{
  "vocab_size": 16384,
  "attn_scale": 0.125,
  "optimizer": "muon_variant",
  "beta1": 0.95,
  "lr_head": 0.0061,
  "schedule": "cos",
  "steps": 5066
}
MLP neurons of a small language model. Each row is named by its layer, matrix (up: input weights) and neuron, and shows model dimensions 16-207. Each number is 128 + 32 x the weight over its row's rms, rounded and kept within 0 to 255. Numbers have three digits each.
Before each neuron's rows, "fires on" lists the tokens most often at its 100 highest values on Wikipedia text that the model never trained on.

fires on: ". ", "s", ", ", "ys"
L10.up1197:150153121142080102126108121137089129153137151121130101112149132102151189124095091132154112111145157147072126104091120116162123137108103127113099087165125166082130136113094118160140128123121125072113089061081101122150150087074123079109065094131122170142162118161199153105130078168135087147048067114100091149093180073140080122172158168160137140097177162135089125122108120089131152133067144113171151151123089177090098088187112114179139115109183186152129089195132138173140181065113098107131111139115100098144177196097126166069112103128107146153177114081132122102153102167163080137

fires on: "of ", "(", "& ", "tr", "og", "and "
L8.up605:161115099110124072105174140097158150173130079110149109099103177172079153102132146124125184139108167092169139090106053160129080140124198125106117106182149102135076121121121158089139128126120148122090111143148156130114095182172141103107196140171068119123140098131091083125129172137147105102175102148120148170137067092112205161141154103091109155107156078084102121135091149201155130162120110187121155167137126133100105108149107137165155072063157123102148076107127156150099140116134183101082115118118141177112157119124127209055201078094124098118099036076142124160124121141073150092

fires on: "s", "70 ", "P ", "u"
L14.up424:158152128079067114109102105106118096189100094119153111146167092090137136115112096141068137142102097104136147116137120157207119081142159104166115120177108083136145112128116131050139099112061126092161110188083196115107187180130049148132136153136101125123174114125161079117144142137177170179091101104098092145189176130105090157162138141122126084133147104146158100127112108156133084129142127181117124167085098082169138173106151125186184115096136120093151062156121124122079078115115130069141174115090130079099119057170146125129088106133151132152184117099111099093103125084149121169

fires on: ", ", "J", ": "
L16.up838:110101111167090110138177171135115130109112133124134094174121172112132108120092105120104107125192086163146133102109069180178081067105049137107154092138141138113072165169150157167120095152165132111068128141199114102133123128164113111105109086112163109182136138119198166123095138187162056081104149187133182151154091180148141131161131092124142123142146141056126136142207137099116182107108122110171124178091144118071108098091136141161093145155110184150141158135098155171139194114138125081147129149079115060082136094188127155168145042126138173112178185092129042105189090088109114129

fires on: "===", "-", ". ", ")==="
L7.up244:084073145154144131126107131074156081166139128113179133148142116079162198108102101112089163125095168122122163123095081110153108063131072164143200148094155161179133093135135067093127170114095112140094090137161131124062121140139122115052158151128144182092185128129085106098148160116142206155178168148095120113103151111126096112175091161148118067138169112138139143143100154148157127178090166147122130112122099111132162108131133136117070119101096140092133090169167160131115133162183153130149151095146144132131189146082147160150148075102073098185094095101145139171137156089112172139

fires on: "-", "|---|---|---|---|", "\n\n", "of ", "|---|---|---|", "by "
L8.up1172:091125160142091158156118114119124096100124161087144080087120174119138097090109132111102093075131132142151143114162113144143082060102081107112161151106162137158133122119153097155070153148089133085148152090142174116118138149101160121115162156101161127171140141139108096148090174048144125155081187186139074094099129219136176134084132127136200131154140070086087100055135177147132082137096130148121183168134164097094174128155126157140120152137163127109149152132080150174088120123184090142124109159125113093186062132079186123073173065109174137095163145151053137085148156130099132181

fires on: "by ", "of ", "in", "-", "s", "c"
L12.up1115:052102132112128044189165183135149128160132101120145141072174163088122113083174140142129073195121117166136165104086101153188124079127153145123119146210092124144136138131132094139108125135177054145158103117183107136132145140130083154119153109128147172110109084141140120088082161139041096180120153187117066074167122098114120104114188162102099083149091151145040146068128127136177152160120144149141127160119100113102103178153157184132075164101109074070128142125138103105133133184129212146184075123081090133107103170133100143095113105149083117140176140099127109118129126150119104135

fires on: "6", "7", "20", "6 "
L14.up124:103121146142158167104138117092086177220094100134127152117077138105122112077130130169166077198202136116128144118128127103125133176132143131183063166090121124114122103131136080149107145154084125120145133124134169122128103140117089160139193107121068149163165072157105140133135096132141188119060128168140114116144132152110118138129157162125070183086112179130105100130107080135137112160073122117132108127106102138130154123072186060052107114142120088108122162088081147121192121118130133104105114096149108174124161192176116105159176175182065189146110126136099150145083134126137184114

fires on: "| ", "pl", "f", "r", "j", "i"
L14.up985:151146120105109120095134050204117111134100117095149114149148108181116109168070058081175091137137159160076144155061133130166081129198162171092159178094173126122142114142100159107125111091129160142175172091132097134127139087166139117141154177066135089103122150167142159123181155097108112084100098106133142079105116102174136096128100105130141168144125192138087106073124145144142108155194125136181143085112061116197173159144111096126126146107108135115149190141128097101111100106104142141185147136176108144043123114158083157150191138135165099206167154136112109170139115122136130136

fires on: "| ", "\n\n", ": ", "- ", "f"
L16.up229:110195140148148145124118141122073140118125151105149105115170079142082151121074169075125085180123181188084054138132083107121137156148090091063144113088117141134123173176088110182120170090153114111149189067132080087113144111162162136099185152131181101125133139180170175124140121158161163113145111162148120117079080123121158152116097108101141155168147110125096100141155112155129112179132115087133138094103104126142134162110113122130135151130122076140170166142115147102110128139168184140138188098208123094093164137136133068099165177139077090122097188135129214093110107091083143097

fires on: "of ", ": ", ". ", "en", "were ", "es "
L7.up210:101187100112090153129060129144098103135134114141126056088101190111077174122126127111147094100105154131107159131084123122062111151123139145144165145103155155145109195175137134144092150095108185114128065122127154115174110151162127074152171187159166131136117149123077085151122132091152094116084155132078083107114070131221195086100141145082152119167124118116101092049137161114091098144154132146175204135061130177102097136168137121137176127087154137082169134129120136153106167116088111076122119119109159069096132188114102165062127122147135124133102197128156128128110136144113095090

fires on: "in ", "to ", "of ", "ed ", "among ", "on "
L16.up1166:138116146124095124169129117121180080123184053116142119108079153091124098126099180115100155133098124128175131172152145110157103148112164165176155129150084162130163099190114147152136142163096128115118100117106163156158132100185117127041141134127110138127160211139136193097176145173171077140137115156102125121136100093042092139076102086137101152096116163147082131131139076121160083117145110144137130094202101087054121141111148171110115106112125159090167198124117103126155134196159145187053155064120105103146158110164134101148068123144116154167121093119125154165161118105139134156

fires on: "the ", "over ", "y", "from ", "ar", "yr"
L14.up753:114113061130149106154160152117132108156117159102106146159164117133123110112086082141080140099135098079085183160109150086161115124093149156152125179130199069114119114134106148166131117086172143074123064104125222089156159083128138093139099149137116161104141132122103097163136131132095138096062131135170155108177172160126082126116127070148132139168168138145077173120183148106087156186129155132143107090105160113149118152054175075134131095093085109156134092118125200125118125150158114153153110113182190151134151131153107142107204109146168108064203161092088167087083085133146141079

fires on: "-", "of ", ", "
L7.up1189:151146104125078193155076194153096149070144126106119061101141083139124150124122186105105085137185150091126150153124107096130149134144139191173148155188080112118150131173093097173087137097137131094127141146133165127151153150108109082050070105084090144166145072107055113099120080080109123116139175082115079076112189147151115063173173103125133089100138086148128093144130111127137118102081114133134132161149072162104071145132159093148110053095194147136110087138098177140099059136146198128132111157103168089115134094152127115168133160134103133138121117134117070157114132121148133087

fires on: "\n", "| ", "6", "well ", "long"
L7.up628:150087145161035091028144104118109180190100161103072138142135086104112110138120133104162111088155142137135150120039129112121195129118130173141076141165110050139155197129121128153098143140170129037151132167136158130202128136104115128156120113103134151102135162144140099160124169127101110089104126108142158076172153136157113130165115137163084156067184136184139113065081121132114097083143145105162146152149132152095068146146157143092114016122145127136132116125136140105137131100204088165140131148162123108164142129135114133149170148144106125151094116137116117135111200122076135108

fires on: ", ", "\n", "in ", "who ", "to "
L14.up252:145221069144177120103157152135124169073120150098187108166143132062180141104118147174150110213076070136109125073092143129117113135103116127121112142131148162140142092107165097177121206165136127098105117110127094127126140113096127083111115155087117122120124107196138110146096056113175190039172137143149112140143109171109156171147098118139148149113121168121094165104168153133139127137086121121101151164140133123135061077131114162187150162134142107097133145133145129109050040168158116105172100095109139085166164171132106137101066111141166131149161142145172153020104096104160134111

fires on: "-", "er", "v", "s"
L14.up634:129093135085083113196103162147170124129071109148143144121167107099177154156105162092045106128154151138107113171180132112151096165094173158140177116122127102157151104123124175110113084075071076134135101111125108162176133148179123128119114105104129157145117184138074145178092141091132145128091128115148098121157178136146180145122107109141103072097170090144132156184111075106143184121090090117121130123106113162118150134122164095164119107168134134171054125114111190098142100149132140055093095090111150132060137159076062197099117084149107141103121154119117135117126167128135135131

fires on: "', ", "-", ": ", "er", "early "
L10.up1079:131156128091083099165172173138154103139101042130142143119094139118166148114111142097098114074099063157147099177120157099171122105116179165110068067122108148177131106133130093097078137129080108143140166144108082167138144148113068215113131093064149116159115112082083092102144157105144164157196148130111162071136188212137093204143158154123083113152154138142173087165134104120129126139151169135088040150099143184092075174187170117048162107075146132152117124117072175105147097138082126110116184099124135079105136128124117125147082118118104126130132127087044113115118126157144151093

fires on: "and ", "of ", ") ", "; ", "Writer", "band"
L16.up990:148172133119164144146174174092115091134167120115092128085110118146122149049126110169111168144100141135113109107052117117170164103103052068150149148153098148068100125175159143118153094110146109119133078094160148101109120093163181140117142137187091133110110126146117108127107125108087099131152136173118141129109139130125089141101169087164178139086134109140126119135127109154066143133112098124187146165205181158174108149153085140117108114084120117104126087146159197140120147131104163150103098063132125181105160162122129146086218180116149104097157069116117189122099141068110086085

fires on: "\n", ", ", "ft ", "g", ". "
L12.up1023:158158114203068139094143135149093116162087163107082150096112171048097094189134179078054083153115111122160130100165140111109113142097085140166163124092131168101097136128140124109086105062173098121101123078073134155187109139095105130117113129152113167211138153111110123184112074113128110122143155219147101120116085056146158084160175117077119142155161153140146085167095142132168096101135164133145159138121147153082099133107135133121138074112172143188096137150089171116155093091118110141155088084136078086101146122177145186117122090144131130129140093085085086070093163191135117126

fires on: "at ", "'", "over ", "during ", "in ", "given "
L12.up118:126093063150113136154130116166112117135108132140082129154101133088120164123134148138182097127076160128130122116118124117131075146139083159142182091179180150153197064134109196073093111103146088097177115106161157099171119093148108139108126149169088154134116163136142177134084143098062085091164082059139105082151183142133121103104138120159130139092128104140125096174049136059107094118106141101115167177104139125152101136069098098166166103181158142153104140183147100154158171096166100133118160096164098186099088080094159190126082075124129097126097140133115133110134136116116151158

fires on: "name ", "s ", "for ", "0", "es "
L8.up476:118115150208098104109107139059107085096112092135176188110111085161121156157144096182121162098123151073135223093122177097146103100148121130099144138170175135104142101094079148145069144078065132076175147138126154135167159102085181117180140137156083159123102096082179122104125125094143107126111119181158112100168128179085129101177168089122125111172082110120131155101122114161130120073176156088133168116114118101123155162084101144114139082208103133141112132092099071170066135123145116135179173111182118086063087153130108055057168172160182096119101145154137172188113099159118196108

fires on: "| ", ": ", "- ", "\n"
L10.up639:122081096095122088119190181168095115186143082088118153132124142127172092068108066102143173137135125172135083121170076192113157139114065146088106086085116173088159113109116094089098128142091087174103173153149117190101169130187110142113119125126147102145137118170122181105157104105060114099198101202135154064110116133091096111104138117143132149134171153144179140172133175198196141106201177152113079132119114089115137112045147177124111110091087106063136120146153108148121135110147070124104147158117124098089158147063142141114111084118119109142099098137103153155137084133182099109

fires on: "', ", ", ", ": ", "Center ", "'", "ivers"
L7.up1147:128120140156065071168148079178115126158109087177096153133085140149133105160158092149133143137141179112084139111122185097077140105114191151118118081117210143113071138103160116117079121180124153119162161167142120170161121123083123195106082163075090120154168113106098172131110124127131092114126092143078173094123158140125113131129140086158126129153076065136154175147121073131123095177150153109126094114138185188166132085123153098131103115110153094133087048117119142150154118166041162135136150111073162158129166137068115127177078112123134177146119095114120122088160117163060049118

fires on: "- ", "| "
L16.up1014:076100078111100161173152132162102135199113159098180136080151129077145123125113103120105144154130126176156123124095114115078121165132139110146108131083103208113104149146107111103106119110115088150094148110177118190142129112114116184134131089119102132043097087107060179181136128109071112075080087187103194081116093149134123144156107134160138116163168186144110130166144077171137150103084159097118116200142135130086108178175084137144120102082091112086148138141098122158106147132158097130171115155158122116167132124179092146045143123144103131154166044196147109106120143087147156148

fires on: "; ", "that ", "who ", "in ", "being ", "and "
L10.up1265:166135109087071130130160127096194115148146140154060102060125145113148135180127141149073149138086073104139181099131138162004162161103092132135072149107186118122102108086179100175103121105132125081144116148109104139181081106161143085112160083121201130167125155190125103104142101131118153102129092149119118249159117063112096116104118160129080138144146106132127124136161157116129146116139121139105137080125141027167177169188145126174161088165094124143174098104145124172131128126118107107159118093134164060101161148093145200097160132081092063095114126120126193097144157190149145134

fires on: "===", "==", ")==="
L7.up236:100161127189123104119117074107090095096173163084157062140144112103148171127137178110109141136169100079114182179173096102159128134148111139086133113147120125091181102188160112050134134074137128100092067110161123076096140179168133147152204147176145109124103099144142107129165131137096112098151128087115125165104103161160149115146100094139164077104162131145108169122086157134124133194097113138150133091146084095077165109110080110106120070157140155135176129149127141191065128094152102134145109118169110123163178095096153156096133136089154137153111060080146141112148165130117077111

fires on: "and ", "or ", ". ", "1"
L7.up41:133079117161145129181149091103140140112074127093132124077076112077138163148066091152119095133119167159162162125094130143129168153079109130139148145137130158091101157083197108140143131149076064163178153138117055104097121119156065062082144119083151111136103109075119172151119091128074120119138191167105184182078144176118113132132168120097154075119100136153141148174079152176120098156183141123160140160082105122125144172150140183119167075147130065149122112085159109118063174060123074163110130136149111166136111164145103169102148162119165115113070126134115136157184128093115101193

fires on: ". ", "lost ", "against "
L7.up187:163111147200111148137123137162086116128104130076129099111073185128120142140150115133131091139166127144147204131125153151054155177128115147100137171168109183136092142112121142109098087136132116120083092080163107091075111123165124105112090112110134091115122129094109142139119093143102106140133112141109067094098091170161083100180211090081149135107194167176158146111061156148089086093110105156146137126072161146104097157190150100078120073119094102157156150154079136123061150098093146080056115148071196091133111183184109178128127103147135119133117089085125105152120116099137141148

fires on: "and ", "on ", "& ", "In ", "; ", "J"
L10.up1034:101127175133047129078156128102162160145168144137112101118071166102157137122076114100128100136069129113126156113077157083130165176145132124166143132063130109088148118156135156109109141145118100109103137135090142117147095093139107113134164075109095093128152082080117056113128156114131149148110114138081110150227106103161153138153092151073171128133102144124100112115144142158096182128163055134173138140122121102190149149104088231176124076100043097182113062155113167153136109124083146093136066127085137116129130128134152184161098091146137099177151063162124137153142156107133196103

fires on: "-", "of ", "one ", "the ", "each "
L8.up1037:119095128106082122079143134157167131148138108084091142095085143116114114154132128097131106113161082142094176172122079123158075128118117070158128107064164089089108130149111072147126166080078173145107116126115108166145068099079148097132164144118109108117121193114069209095116179110134078172128196127131119189077188190125162100120110147115148126154148163125109102146117125090164095207150172127152112142113095143048126167051158090077188091125114161113121117114165132174134155131196137126150166136106114178116124097117115151095180131112182134103154160092127184114070103077140138122

fires on: "-", ", ", "that "
L16.up1036:125080136156155132113185106131168082176110104091121085144175170110147102115070087102082148146100141075151035175158147092146153067178081112142128103098113122094074150175150111177168071129127142100177129134102163105130066141147135090103152146156086159119149144211128161180098177180152129154094078085165126103098117155133130117090142143129102162128161128169108160108069168162162148192138180128209119123112095096105158082136115130116140042168200131188131110147126136156109178099165083152119158110077144141113089153095094096087107088136139122152109138079094123088078115094149147133

fires on: ", ", "am", "-", "d"
L12.up531:088092164119095166138103159096135098088109147114127086159081123136139124071161124143171129126131141130136139126127074098109160182103115173126153187181117159113164128175111092152155081137109119110100154145146174139067109135082105114112102100111049127129132110174112123136069129096104155143102128128141145111124142154101120199160142130150131084134176140116125145075161151124065143063166143123097111155096107117208071116111171110138131142152107116139067022139122124180168135157176090134110127108142108068131171132152136114191169128148082151207176135163113113107157144105182129163

fires on: "and ", "both ", "BC"
L12.up872:124138210127104118168127139121185119107169110202137136145143115100130110088147156092131092126120099123105157154077127132151133162129115162097103145167116149141087148106139101136059081106137080104132164123082162067146114083168131140150105110099134116135085120093111188183122170112136142116103133114154085131159142120115096125120165182118069087085134116159156106127031098113136119169202046106132127111097094097176108152080116115116126108150086108135179130144140109139168148178113137192131134140184116137131096169152109149143131158114141156203163070098126172115153102141110094123

fires on: "'", "al", "ian", "at ", "er", "te"
L12.up21:125129085099093121138132138182139125093120092132127125134042131116066140116155155111151186126114147151140105068094086124133138059102120130101139093140147124148100115085055142158122122109107075166188107112154146158096190141222202153107119177123103165161160205142158099159109088078135129086099129086116162124172133171097138105159123094135120097110076199168111097159125151147154189120113135045129151186142130133114118164092099137128127133118157175175106138111164156080182106133082111171066099114145159151136136144090097100095118115121146092144147177158226147125143109090120170095

fires on: "to ", "7", "6", "–", ".", "up"
L12.up141:045096076145123055104180138159177094137149116099108123112120123175174126149109083162115154185136116158151119102132121116111122170166140107153105138107135108110108094149169087177116081119127107132145139067098141129129096173139092146141218123137134118139118109147160092139129103104150115111161206138145129042133161143133119065167111155174133174088056121166140107141119123132107156165069139106133136185135131152172168098132103146037130085161123135108136159154091141061147079080128101148163125103122169113124147095104130134088063117163100175127142140140113163086083134151120123172

fires on: "and ", "as ", "but ", "= ", "I"
L12.up758:128102111117103117140151128137124119123140141154112155112174162158104120100098111185119091128140094147105155150187130112145150104163140137100153109107139192120100103142130130153120099094148094122146098113161110167086086205073152102143066153156105133073134155108187180131102171086112117123166127162094139036159118121141110133137158079113151140114127175193173152120100148153132107110191113159152114187082206148049131159163092191076104161166134123076163139110127173077101113142105133091147170198095014100066157128129165142122113135124103133208061102153116084120164149123097154129

fires on: "by ", "of ", "who ", ", ", "and ", "with "
L8.up896:158142114128098118140120179099080133088143177180113088173128139131103088114091170113152146112124128167153118129071134128062113105134067093072102117108153159111111101112076066175133118096144149114218168142132204113123156133092173067099120105119114158153127139115098140148175140058125076118084130105055092140117180160121052154108115150102138133138079139116089097108135167088178090111135105088069106122132099143132176076100113129133163086127158083113149063111075177197223150134111093118185135123137128137150129122109123120137104171125150084091179201168089109092163124135116126135

fires on: "| ", "-", "3", "0"
L16.up1270:121122174164069146180074120144160120130105127127162160158097127102114133173123198116103155131154183117090187101114137088142114151092085141117124131077162081152103108102143084121174132175160179040133127136158184107130096148101118167136112112122171146120097059105101128105087122098120115150109126166140067128126167114143069145216137131146111116129148096219191115183176152130155152075145119130124124157112145155080133120120104149103097119128101065137130136170097133154149155102186107145123096152073118078116089117134098142158193226164140096159097084086189129079221185116097080150

fires on: "| ", "www"
L8.up660:126110151132062124076060130133112137168090141074178112157139176132103112100191137137169128089130145133096166101136137081134087163095129152166129124161122095149097118135122150160104116108133110091186052125191124100137069145066126117132140135124138191148103060183151123132121131143120079089081120111125131077133132139191120128125112097102084130089132160143149109174119103166121142084140118127148179197141099195086075127135155141121072125108078114080157158081164145096151171128128110173152080144142116098132106174130127099125230208126081091101117140155147093112135167132057136136

fires on: "==", "but ", "and ", "| "
L10.up732:147123075125180124144128152122057148130147103081135150095113195116202112161042190174122031107132156107152162143179092098159137161154186140084153189157146202109169095097105110123119165121131168124130086149108079101153136081097100123112075173096145128089167170128099165095124108170122123148107131152149200108107127098209138145157084125095155163133143115181110149116172161117138134149112097144115144158115166188157105079111115151156094156154096165156227117136093156076073164168115152173137087157120082183101136124175142159127167083083096174192105159148102098119161139090137086147

fires on: "the ", "\"", "al", "'", "December "
L16.up352:135131147159115117154151109139114074176119157125127165172121076129169117175162114160134188148169159114079184132074131079155128122179131133116119097099161091073124153111114139059105136061167108135139147144182204152131144167106165120136161147119117105166136085143127115153149155102115111097110079175104173121108098144143136064092082102096061087174106104187053090195098096158158110171119132093132121081090083193127125180146104123126149100114103098102175156122141122127140144183123055136142101099118121158126130155102101164119086147179134079125124113179108080138134078145157186107

fires on: "ts ", "es ", "ers ", "els ", "s ", "ations"
L7.up466:099164126109094062118055114114153090122126108126174156121155188116076134175177127093240163109126091116114170146180113160143140123152124150147169154156184140116176155095077120150174163123177144049139032130143129135179095128070069142173142148163095143057186138131163181130151074129093038095128103180109128160186147120109104107143135120103107087091106134151142121116086076137131162109104082111130149130123144160137058156074108097174106064166107139098155114092190134154092148118114117173111112105150152150135126150118100131110114140105167181155101125123157166147144109134184167113

fires on: ", ", "of ", "-", "Some "
L8.up1225:112127115128140201058123148124101083195081125120115102083103086137129136134083196147164110161152172193128190168154080149083084095142156117130136132107133136126118163113164116147147179113127118098089132109160108152128164074106120086107105177119148183174103120157129145092058193099093140143126161144094082137113138176118067060068170128140158093141095112134116070132156104184179120146169161129161090120128108125121118195151130144120116089104150079159173130112151136111091151141133122065134113147107151133138201162140171166124129129111098129086125105162115168107125091150150167134

fires on: "and ", ", ", "which ", "1 ", "also ", "to "
L8.up965:169146106186136158122108153157093146148113110151117135179155104071082110093116119114137093134130118112147162174120114124207183109081164113161088143153114162105142126155165130176013126091107069097068117136113130143168153135081109126147142106042159165154091132191116111112140161104127099078137162113154108145139155143132132167150160130131098118157105140131125147102064145177126155138123118122066136124142055143084075147131165152108187084182107159178160138097096122138116220134111080117138137147146168113238133126150188138082158165143145151191160149136091145154111131106101133120

fires on: "==="
L10.up461:136162077168070164169166098127105120101153128102143075100120136039153150094072147164091149158125129122075151138107109146084138150136148179142109064099137089101205133108187167105097167035166147124193154088071089103129169131195107114144151184167135147144124178141101119068122140109051095113166146126102104109129156117167121081109118128163190120155148123140032171145159119128082086100121156143144150117109164075090172161180136127155129153159139175103142142157147151148081068133138090137155139151162089125161193157080163150126130121180143105153121086078053128061126164118107143127

fires on: ". ", "born ", "list", "-", "district", ", "
L10.up106:165146153169138135124118116170156121097125116161175090080174190171157144198085201141132153096129157144171128138142136103098112147191100158154125143131185138080069173143120092113071119151100115050039105090086075109208126069129142092103117102155117116139108143128137103125120151152182108160131136195120156111171131159157118122123127068053142103118164103111128097096097153129154118130117154142125144150115161166112158116175101112111115127075126140130078096144090053159181095114102061088124085162056111104207161157134102140125145132186087089162156115101127074127071087088160095114

fires on: "| ", ", ", "that ", "Coordinates"
L12.up459:130092127072080107109141146139142110165124115155163136108110150086139084119100074076207126095128114118105076109173106110106118120165128106149106146069140115113108132161131119109160101143108092052133156073110124105107109134147174122106077117102130187129128132068144120173142126100109157139154136191123149109119203162138077163123118167116134177156176152165136186147139094129132121160137079157171159139162193127102096114200168080086124084134150137213158107153178145150210128147151065140128143097130091138145093127108152145203142100166125126126119121066088105116076064112158145067

fires on: "who ", "that ", "to ", "Star "
L10.up742:133090120134154161146124078128145179100096147185093129123136072095107132169130156096134184213132131111120139133104127136121144170105112125098126114155141060119119141117088132105208141108205098099102138183134130071101136144108120080136136104115189081096144082115164140088157073122139216066173179104156135128116134062176097136149157147142132156083101125113089109122157087167149167085149120182024122127144129073128080177128132152105139093138086103117160141064155114165159116134104076163122129134181127126108125125148088179172112137087106090121120084104132190179080156090130117058

fires on: ") ", "\" ", "| ", "- ", ". "
L14.up1247:141124174085102170122136057169097133154188128098112127112117107154089142105106157132093175120124126120073127114119124173122128141116140092135130163110115087095181145160176107158088110083156165133156129155141139193084117142192157094143102085126107125117090175145109106092125137173142137107147098134122131117153084103124057120070123109100086125134167115159117133132159155214199179051202111169097132128216141116120117171114103130145090122138103180101110089176118137108131111182156147129104127154120102178104175103090151106104151119113136086103173115133102147108165154160156131111

fires on: "1 ", "\n", "over ", "found ", "over", "to "
L8.up438:139072104100126123171124100158122137078111134058165055124098176099136165144074164103148100107142103127136122088067169103134129133201099087071140161168173156105143137152188119133092116111148132109159114121162131114130126146113148108146096169084136100100105143140111183115138137190070128101130114135178153100116161098148078160113161117155101144117120153168091154036098141163112106182087117165187173160069158115113108073125150143175145105112130062144169100159143137176101110105155185107188093072143178122171070160091160135160190094134173098161164128128117132120140125097121139149

fires on: "and ", "(", "ally", "-", "& ", "Char"
L8.up198:120113134092134136147157134102105153124094088120135151082067152078135143186132125143127107145142127127129166137042080122121104121110202051146143094115188141143115115120102177138128194108147116116164128138083057121112121133117122179081099164168093113148136164105135088149091145189115143125113131118121117180134154133181082145141081093091107140154134140113113127169107099201113141130086116144151084167108156131098179137126117180138149095060144097123125159132116116119061144098148140101077147131216105169117128138123075174080118178146107081155024042107130116206161177085114095111

fires on: "Jr", "election", "Part ", "Organ"
L12.up472:091107101162129159146144121124172166150096118122134080099133149116100131084137200142148105081157173078071165102132101070101110087157173104123157095128111153118033130159127168136105126150144151149110128218032130173075125164139180136075104056100159125172139101178200165114132161078133120096126147133143104104122088172100131151143127122111146182169162093105152150145161121175116138129155123122152117213145101162059165121106129124126153117122110137164148077127098133138164149069165068117132105134080127191155167127155176177078105128171128127159130140140100143150160128170118058110

fires on: "201", "200", "\n  ", "- ", "199", "first "
L12.up548:165159091095203138171131105187137131154150119142121131183134101117153068075050156150119176130108088115084118143196140174150113153116139088136165102096151135102170136057112166128119154090115089135142121174123157107179096117128105138155150160158153128135161140148057140121104129146165088083142103151138088127147117071100111140118108094141150208154130175179139143116146152171110150125084167076176123062089099142091099175147115146105189096101121122134138177113085176123125170130136098125135097106122089120134109177133117155133133101133098095116082170082140092138129141146099135162

fires on: "to ", "in", "by ", "-", "under ", "be "
L16.up1217:066082153130079117128117092127139178162107137047154113124128136109156086144158126145143089178136113075098161139100089143197084100147151158147136116126124100134104094072098117137087131176168133128173030107190134131143092164176119088086173080104132162125065140093155159142084124124066104165074099187134142119217131162208138133204138149128123133125082091157095149075091133099093103107162137116055098127148143127135108177147136116096133151144065078086124134144109143157132152146137159121158117097108166092128112137076146134171106123131161125138133177094111174178191127124154139114

fires on: "in ", "had ", "' ", "km ", "of "
L8.up813:147121077095106164119187121153197073148127122146132138102154125159106132149142091054143144151081132144166132121156162121170177106127122095170154166117125129099147068171164111132091096136185114140091081101073122150140189127115129141121082117124124162154126159162143096128121131147139083149143122136174117071135155088084125075157047118145154123140079140110077094155126126161109126073093056099142184131161081168079123146100143100150128123095122109190134130148082112140128129118187109129107117156102084111118136159168127104178143166125089105183159153100109146208149126155198125127

fires on: "===", "=="
L8.up1145:113149092190077134152056117112153164095115136119165075119093088137169129142093144108104091118125050068150173146155107114152152135141107191169120073085075141143186089163100132130094152101156185128185124108126056076150102172123083132142149120175078135135112171132077113121137129122111103097173130098113086117121093103116202137086128106076134079129142063144110104087092142141134109148128141091099199119152137114153169141145144102109152162172101134097130163156130143158131105128080141139130145168100063120171123124053144121143104063165088083113181147156098127156198131097117131113

fires on: ": ", "and ", ". ", "\n\n", "s ", "ond "
L8.up1204:152108162168066197082163138134155153095143145166105160132163190091112029144116119170085114159085101185141136078153119114169109181087100126063130124147150155114124124172120131113135115143065089134115107129122133077089101122106100119113165146134082108083101132130097127085156120089149131155109123103116057119096214140097125142102157153110188101106133165143129158189095115151059157162118154233077085108116096154123098130195177125088140119139111133157138182126110174120119126112125121130148102151075197150115096108205165137093043068131163100104034106110150125121135103131147154084

fires on: ": ", ":", "\" ", ", ", "there ", "—"
L8.up529:110126124175127144128094134129140138102123213108129161140124172126119123105194143095139101135128073160071120177158094132191096109160128132129116102124187074203094140172115110178092187121157095135137173120214066117184077118107112153162147086074160120099128168133148143146096160157199121106101119179153143129149076096149152160121135069160071119137160057111083192083135139104131097114074177068171078099142143146147117060084121119113092151120149119103109157060147133147109137200152103082095141067105073099128118082136070103099177118152108150166109116132102122062161150163157137135